From a checkpoint of a small transformer trained on Wikipedia: 11 layers.
MLP neurons of a small language model. Each row is named by its layer, matrix (down: output weights) and neuron, and shows model dimensions 160-223. Each number is 200 + 40 x the weight over its row's rms, rounded and kept within 0 to 999.
A block is one neuron, or neurons of one layer that tend to fire together. After each block is what it responds to, as a language model described it from the Wikipedia text at the highest values.

L8.down402,155,164,170,248,200,127,132,195,152,219,196,171,151,204,184,176,261,186,172,230,218,189,259,225,240,182,82,207,220,157,213,241,225,168,160,194,278,136,242,165,185,224,221,211,270,133,214,152,156,171,210,164,210,238,230,186,251,165,219,264,200,155,181,228
L8.down541,131,265,234,144,135,155,230,146,266,197,149,128,201,191,247,199,225,230,168,200,225,197,178,194,208,228,261,217,173,235,166,186,184,203,175,242,221,162,300,164,244,222,287,243,147,177,191,158,189,210,264,237,227,171,168,234,173,148,213,180,177,191,185,133
L8.down719,235,184,240,290,156,215,222,173,203,223,258,222,233,171,201,139,306,176,141,209,152,203,177,262,171,202,221,139,204,176,183,252,172,262,185,169,254,154,292,192,212,194,256,212,232,165,243,148,125,186,182,221,204,220,206,171,182,106,185,253,82,217,205,129
L8.down745,173,243,160,185,257,256,182,250,215,203,178,193,203,240,224,182,100,219,179,121,172,189,169,258,176,245,155,203,155,220,156,192,145,163,228,278,205,274,134,202,249,244,143,184,267,231,196,230,213,162,225,242,238,239,256,242,251,162,230,151,263,265,211,183
Responds to: Affiliation "at" after roles

L6.down184,148,202,79,246,205,189,224,232,214,119,235,215,190,191,185,222,188,188,260,229,220,206,200,167,171,158,197,212,113,219,135,217,107,251,197,203,202,201,199,222,197,135,142,200,189,180,180,227,238,214,187,131,149,217,220,264,215,206,132,155,208,248,183,201
L6.down324,185,97,218,232,218,245,167,187,256,169,140,174,200,214,202,230,229,238,173,250,204,117,226,199,233,137,221,220,185,172,228,223,248,185,218,195,164,125,252,237,168,257,189,175,216,159,162,201,154,197,220,216,265,211,217,204,179,204,209,170,187,175,190,219
L6.down643,200,219,251,221,188,230,193,199,195,153,332,217,197,219,158,229,206,230,130,179,288,149,174,200,204,158,178,142,188,190,133,226,143,200,171,235,252,214,169,186,142,223,225,172,212,150,171,265,229,210,165,201,224,156,210,192,194,200,138,211,261,281,206,212
L6.down665,161,214,192,268,216,207,198,193,233,165,142,244,267,138,209,206,220,110,223,261,171,219,166,240,155,216,216,237,214,211,162,214,172,188,198,162,187,174,173,230,220,196,200,209,234,222,120,283,186,230,198,131,234,227,189,182,217,94,231,137,189,194,204,195
L6.down826,173,144,226,256,202,155,199,208,171,295,196,227,155,232,268,182,182,199,206,182,175,223,163,189,213,173,242,155,172,177,259,236,194,188,210,308,146,200,253,208,191,144,170,220,229,203,184,248,246,190,154,186,229,182,208,177,161,171,237,241,202,181,200,177
L6.down916,230,180,160,233,268,221,184,176,175,198,168,195,153,236,258,174,157,120,159,207,242,252,207,194,258,205,206,161,256,166,175,266,260,231,204,201,235,228,183,186,150,222,216,138,268,281,223,216,227,293,236,244,190,156,160,253,185,191,243,117,235,155,237,245
L6.down942,201,174,215,219,278,197,173,203,173,243,211,165,187,188,174,183,198,127,200,273,271,221,209,200,186,229,257,180,205,195,215,178,190,246,148,226,252,190,244,243,243,188,215,173,159,196,165,212,304,201,124,255,231,238,204,217,176,139,206,166,182,218,181,177
L6.down976,234,276,221,212,164,147,213,178,163,239,227,221,190,95,154,178,169,143,175,208,191,185,246,242,176,158,204,211,250,258,233,167,188,200,161,224,207,175,154,207,152,161,145,164,177,207,190,198,205,146,198,217,199,226,280,231,184,137,250,149,198,182,235,284
Responds to: Pre-verb adverbs and auxiliaries

L8.down172,182,233,184,230,218,177,198,163,297,199,160,180,152,138,167,215,132,188,162,229,111,155,146,165,166,244,260,225,217,123,266,229,216,287,256,247,184,216,247,175,229,193,173,176,252,263,187,211,234,263,207,220,155,199,175,129,190,160,110,276,202,203,273,271
L8.down223,214,190,167,153,232,195,310,154,204,237,172,210,214,155,153,233,224,146,220,163,215,216,232,184,244,300,242,240,192,158,174,237,139,290,200,222,276,229,262,234,217,132,234,253,212,252,207,247,172,230,176,255,210,191,272,160,201,207,135,230,333,158,172,220
L8.down543,261,148,197,192,238,260,200,172,191,180,216,218,202,180,264,192,254,192,209,156,164,216,244,215,287,209,193,184,218,191,171,200,141,234,184,201,199,218,191,226,195,279,216,164,282,182,220,210,225,257,209,231,170,212,215,197,207,174,169,204,167,217,233,221
L8.down640,178,209,195,223,233,201,178,189,189,263,156,263,175,184,196,150,249,296,213,212,202,228,241,202,181,191,155,236,270,205,204,162,188,184,180,280,223,201,170,150,142,212,144,123,227,216,208,177,231,196,113,160,170,191,220,237,215,183,196,185,202,185,170,239
Responds to: Pre-verb slot

L6.down148,217,230,153,184,212,160,214,130,231,234,235,169,251,167,161,244,231,221,203,165,228,236,223,182,215,176,217,220,232,236,203,181,215,172,201,190,171,153,190,199,121,259,250,94,201,197,248,228,254,137,166,197,171,170,173,280,200,206,198,103,215,226,272,222
L6.down350,208,186,243,178,187,208,224,176,238,232,188,245,114,209,256,211,214,215,312,215,226,238,189,169,217,278,187,241,196,283,239,298,156,190,211,118,288,179,250,201,135,164,186,149,255,248,191,197,242,177,219,183,151,242,163,243,221,218,158,199,245,225,254,174
L6.down588,224,175,207,152,246,135,261,253,190,228,152,180,160,215,247,263,196,156,228,169,137,276,216,104,186,185,172,144,229,198,250,226,132,192,117,232,209,213,279,147,197,222,213,225,188,238,222,263,150,238,148,199,196,203,192,157,156,178,147,236,251,233,216,218
L6.down617,156,183,146,151,197,179,181,230,207,166,175,202,248,186,267,127,219,158,196,270,211,293,167,186,262,212,237,180,162,192,154,247,186,171,263,247,190,217,176,262,140,218,223,208,303,201,226,181,249,156,170,240,129,196,136,211,196,239,233,162,174,243,168,190
L6.down654,168,146,175,159,110,95,218,201,204,184,257,185,191,267,169,216,214,217,189,214,242,271,167,276,259,110,228,197,158,239,221,221,234,224,181,179,123,180,190,221,256,270,222,198,222,129,236,199,237,238,133,173,187,197,148,204,227,199,191,151,205,192,203,250
L6.down754,245,194,193,158,186,195,155,168,206,159,242,145,175,214,227,139,212,156,134,193,222,164,117,183,239,197,184,162,168,224,196,201,173,231,166,178,144,214,224,116,147,163,163,227,197,159,198,181,200,196,180,239,201,167,163,205,290,200,155,225,120,153,242,247
L6.down831,159,234,163,149,235,192,154,158,255,213,176,201,197,169,162,160,147,229,243,266,242,178,185,263,217,115,194,215,185,210,184,209,268,195,170,155,184,213,130,207,156,190,201,167,192,234,228,227,259,172,124,187,206,196,201,224,141,106,240,224,203,117,236,133
L6.down925,214,213,263,182,157,186,260,242,169,215,187,213,212,144,235,182,187,255,215,172,243,202,241,156,176,216,197,211,245,205,265,132,221,160,233,219,228,212,153,196,259,274,160,95,187,184,186,138,221,226,126,142,197,217,164,162,184,140,187,231,183,138,169,277
Responds to: History word middle

L6.down14,163,175,160,121,123,198,192,282,186,165,237,215,262,131,205,222,177,236,198,207,181,191,150,193,131,221,235,218,232,202,155,182,169,157,162,144,107,168,154,196,141,198,135,133,174,238,223,174,187,228,231,200,197,198,253,194,231,213,238,204,176,210,245,153
L6.down68,195,283,226,271,186,158,184,207,189,219,216,170,268,126,263,199,231,136,246,210,242,187,170,208,221,188,159,203,208,204,168,216,126,186,238,201,211,144,203,280,195,179,142,193,171,181,174,186,204,163,193,220,157,222,228,212,127,206,160,235,149,180,218,215
L6.down102,187,163,159,224,210,112,251,173,220,240,259,186,178,153,221,247,182,139,259,170,165,261,121,250,184,129,181,216,175,272,226,195,265,182,174,249,202,223,179,243,248,230,227,224,205,144,171,204,228,241,185,227,214,231,164,249,168,219,134,171,240,192,168,200
L6.down255,227,253,252,248,174,153,160,199,203,198,142,224,219,250,201,208,183,241,205,229,238,207,276,188,174,242,189,208,173,122,175,143,115,134,165,196,250,203,188,139,217,210,159,245,178,184,232,227,212,220,222,237,232,150,204,222,141,183,164,172,203,233,228,193
L6.down468,207,161,242,160,137,193,191,215,148,248,196,194,137,182,209,245,238,201,160,243,180,133,169,196,206,280,208,109,264,197,248,206,274,212,198,207,150,172,162,173,257,194,267,221,138,218,172,234,205,146,169,210,229,231,147,249,183,155,239,206,154,226,212,191
L6.down491,196,227,186,191,170,247,301,175,159,234,255,172,172,117,207,183,196,212,152,224,230,135,269,181,164,125,259,184,212,228,195,178,147,233,134,93,253,193,204,201,215,221,176,201,168,223,243,191,228,185,131,248,165,317,249,230,146,229,262,185,196,149,195,173
L6.down765,232,165,224,148,104,230,207,186,176,198,170,115,207,211,139,249,301,224,233,252,182,236,232,195,242,235,211,237,213,191,231,221,170,191,194,232,233,166,194,193,129,251,87,223,186,168,173,176,178,164,248,203,162,190,265,198,221,256,149,246,186,203,185,235
L6.down887,245,306,158,201,202,205,196,188,191,209,189,128,170,185,248,143,253,179,214,198,227,145,216,151,213,167,199,224,266,227,172,152,189,203,180,247,116,170,191,234,139,194,146,166,155,133,154,198,236,135,173,227,240,237,338,200,226,159,201,260,174,207,231,158
Responds to: Prepositions before named places

L3.down14,161,162,232,171,176,162,258,170,237,141,174,178,170,142,216,239,188,243,215,175,167,175,149,148,226,179,122,222,293,158,229,164,193,197,229,155,132,227,240,192,178,245,177,188,245,211,174,241,195,253,182,183,230,182,206,215,207,242,132,206,168,200,223,143
L3.down727,183,221,236,185,191,161,170,150,287,232,172,214,184,221,174,150,147,234,185,137,218,239,126,242,131,220,130,215,104,191,278,203,163,224,252,268,223,199,149,236,231,213,132,226,256,233,270,147,263,169,200,90,295,200,210,245,251,173,166,235,145,180,221,208
Responds to: Mid-word continuation pieces

L3.down666,178,184,221,185,199,197,194,201,200,186,227,76,220,155,266,187,192,260,155,206,236,238,183,241,198,154,176,213,239,244,153,182,143,189,148,204,150,273,197,223,143,193,212,217,203,235,217,191,273,223,188,297,219,227,267,191,199,185,141,282,179,233,181,238
L3.down1004,231,178,161,208,210,211,225,219,212,232,157,196,181,160,195,243,230,229,264,201,258,220,208,166,206,225,261,270,186,91,212,213,164,189,188,190,188,207,239,171,157,113,175,206,214,199,154,174,165,200,189,165,191,210,173,183,207,235,198,257,164,253,184,194
Responds to: Word fragments and "at"

L3.down411,248,230,184,164,204,196,308,149,161,207,169,176,238,191,210,212,200,230,183,252,136,292,166,189,191,129,201,158,257,165,221,210,241,142,176,206,204,138,229,241,170,216,176,171,154,171,176,182,168,172,194,195,200,156,149,232,209,251,173,190,204,237,182,200
L3.down962,225,129,152,178,171,196,189,153,202,180,190,157,223,249,219,254,245,190,216,260,143,233,208,267,172,189,145,209,176,209,173,206,266,182,211,178,199,213,237,172,162,212,193,205,174,109,185,207,178,98,149,164,222,200,202,222,212,224,220,286,207,189,263,196
Responds to: Middle of split words

L8.down18,178,222,148,182,196,189,187,171,216,142,177,230,192,207,194,218,172,143,253,204,243,188,221,158,156,267,183,195,257,257,255,167,153,262,107,147,254,151,240,140,284,175,150,175,211,276,168,175,229,244,177,239,173,189,213,288,237,222,187,192,206,167,153,199
L8.down566,156,176,172,211,161,245,127,189,155,219,180,276,228,213,210,251,266,217,82,148,180,291,228,207,221,217,241,183,207,188,160,240,166,206,187,209,190,238,222,182,154,204,227,192,148,184,254,221,211,245,186,180,233,200,166,175,135,141,212,242,184,291,168,207
L8.down569,195,180,209,215,159,239,255,163,155,201,212,157,294,176,200,208,235,199,172,252,193,287,231,153,128,203,161,217,157,244,179,179,288,246,242,217,170,109,187,109,154,84,218,185,256,206,190,207,238,197,161,185,195,141,186,253,182,206,205,268,195,199,179,198
L8.down789,214,187,210,221,229,188,152,172,205,242,186,192,232,250,259,150,248,196,183,256,259,208,195,152,191,288,169,150,186,175,225,248,189,199,239,213,192,231,216,177,170,194,184,233,240,187,219,135,164,163,170,204,151,124,133,211,150,229,188,227,249,187,141,256
Responds to: Mid-word "al" fragments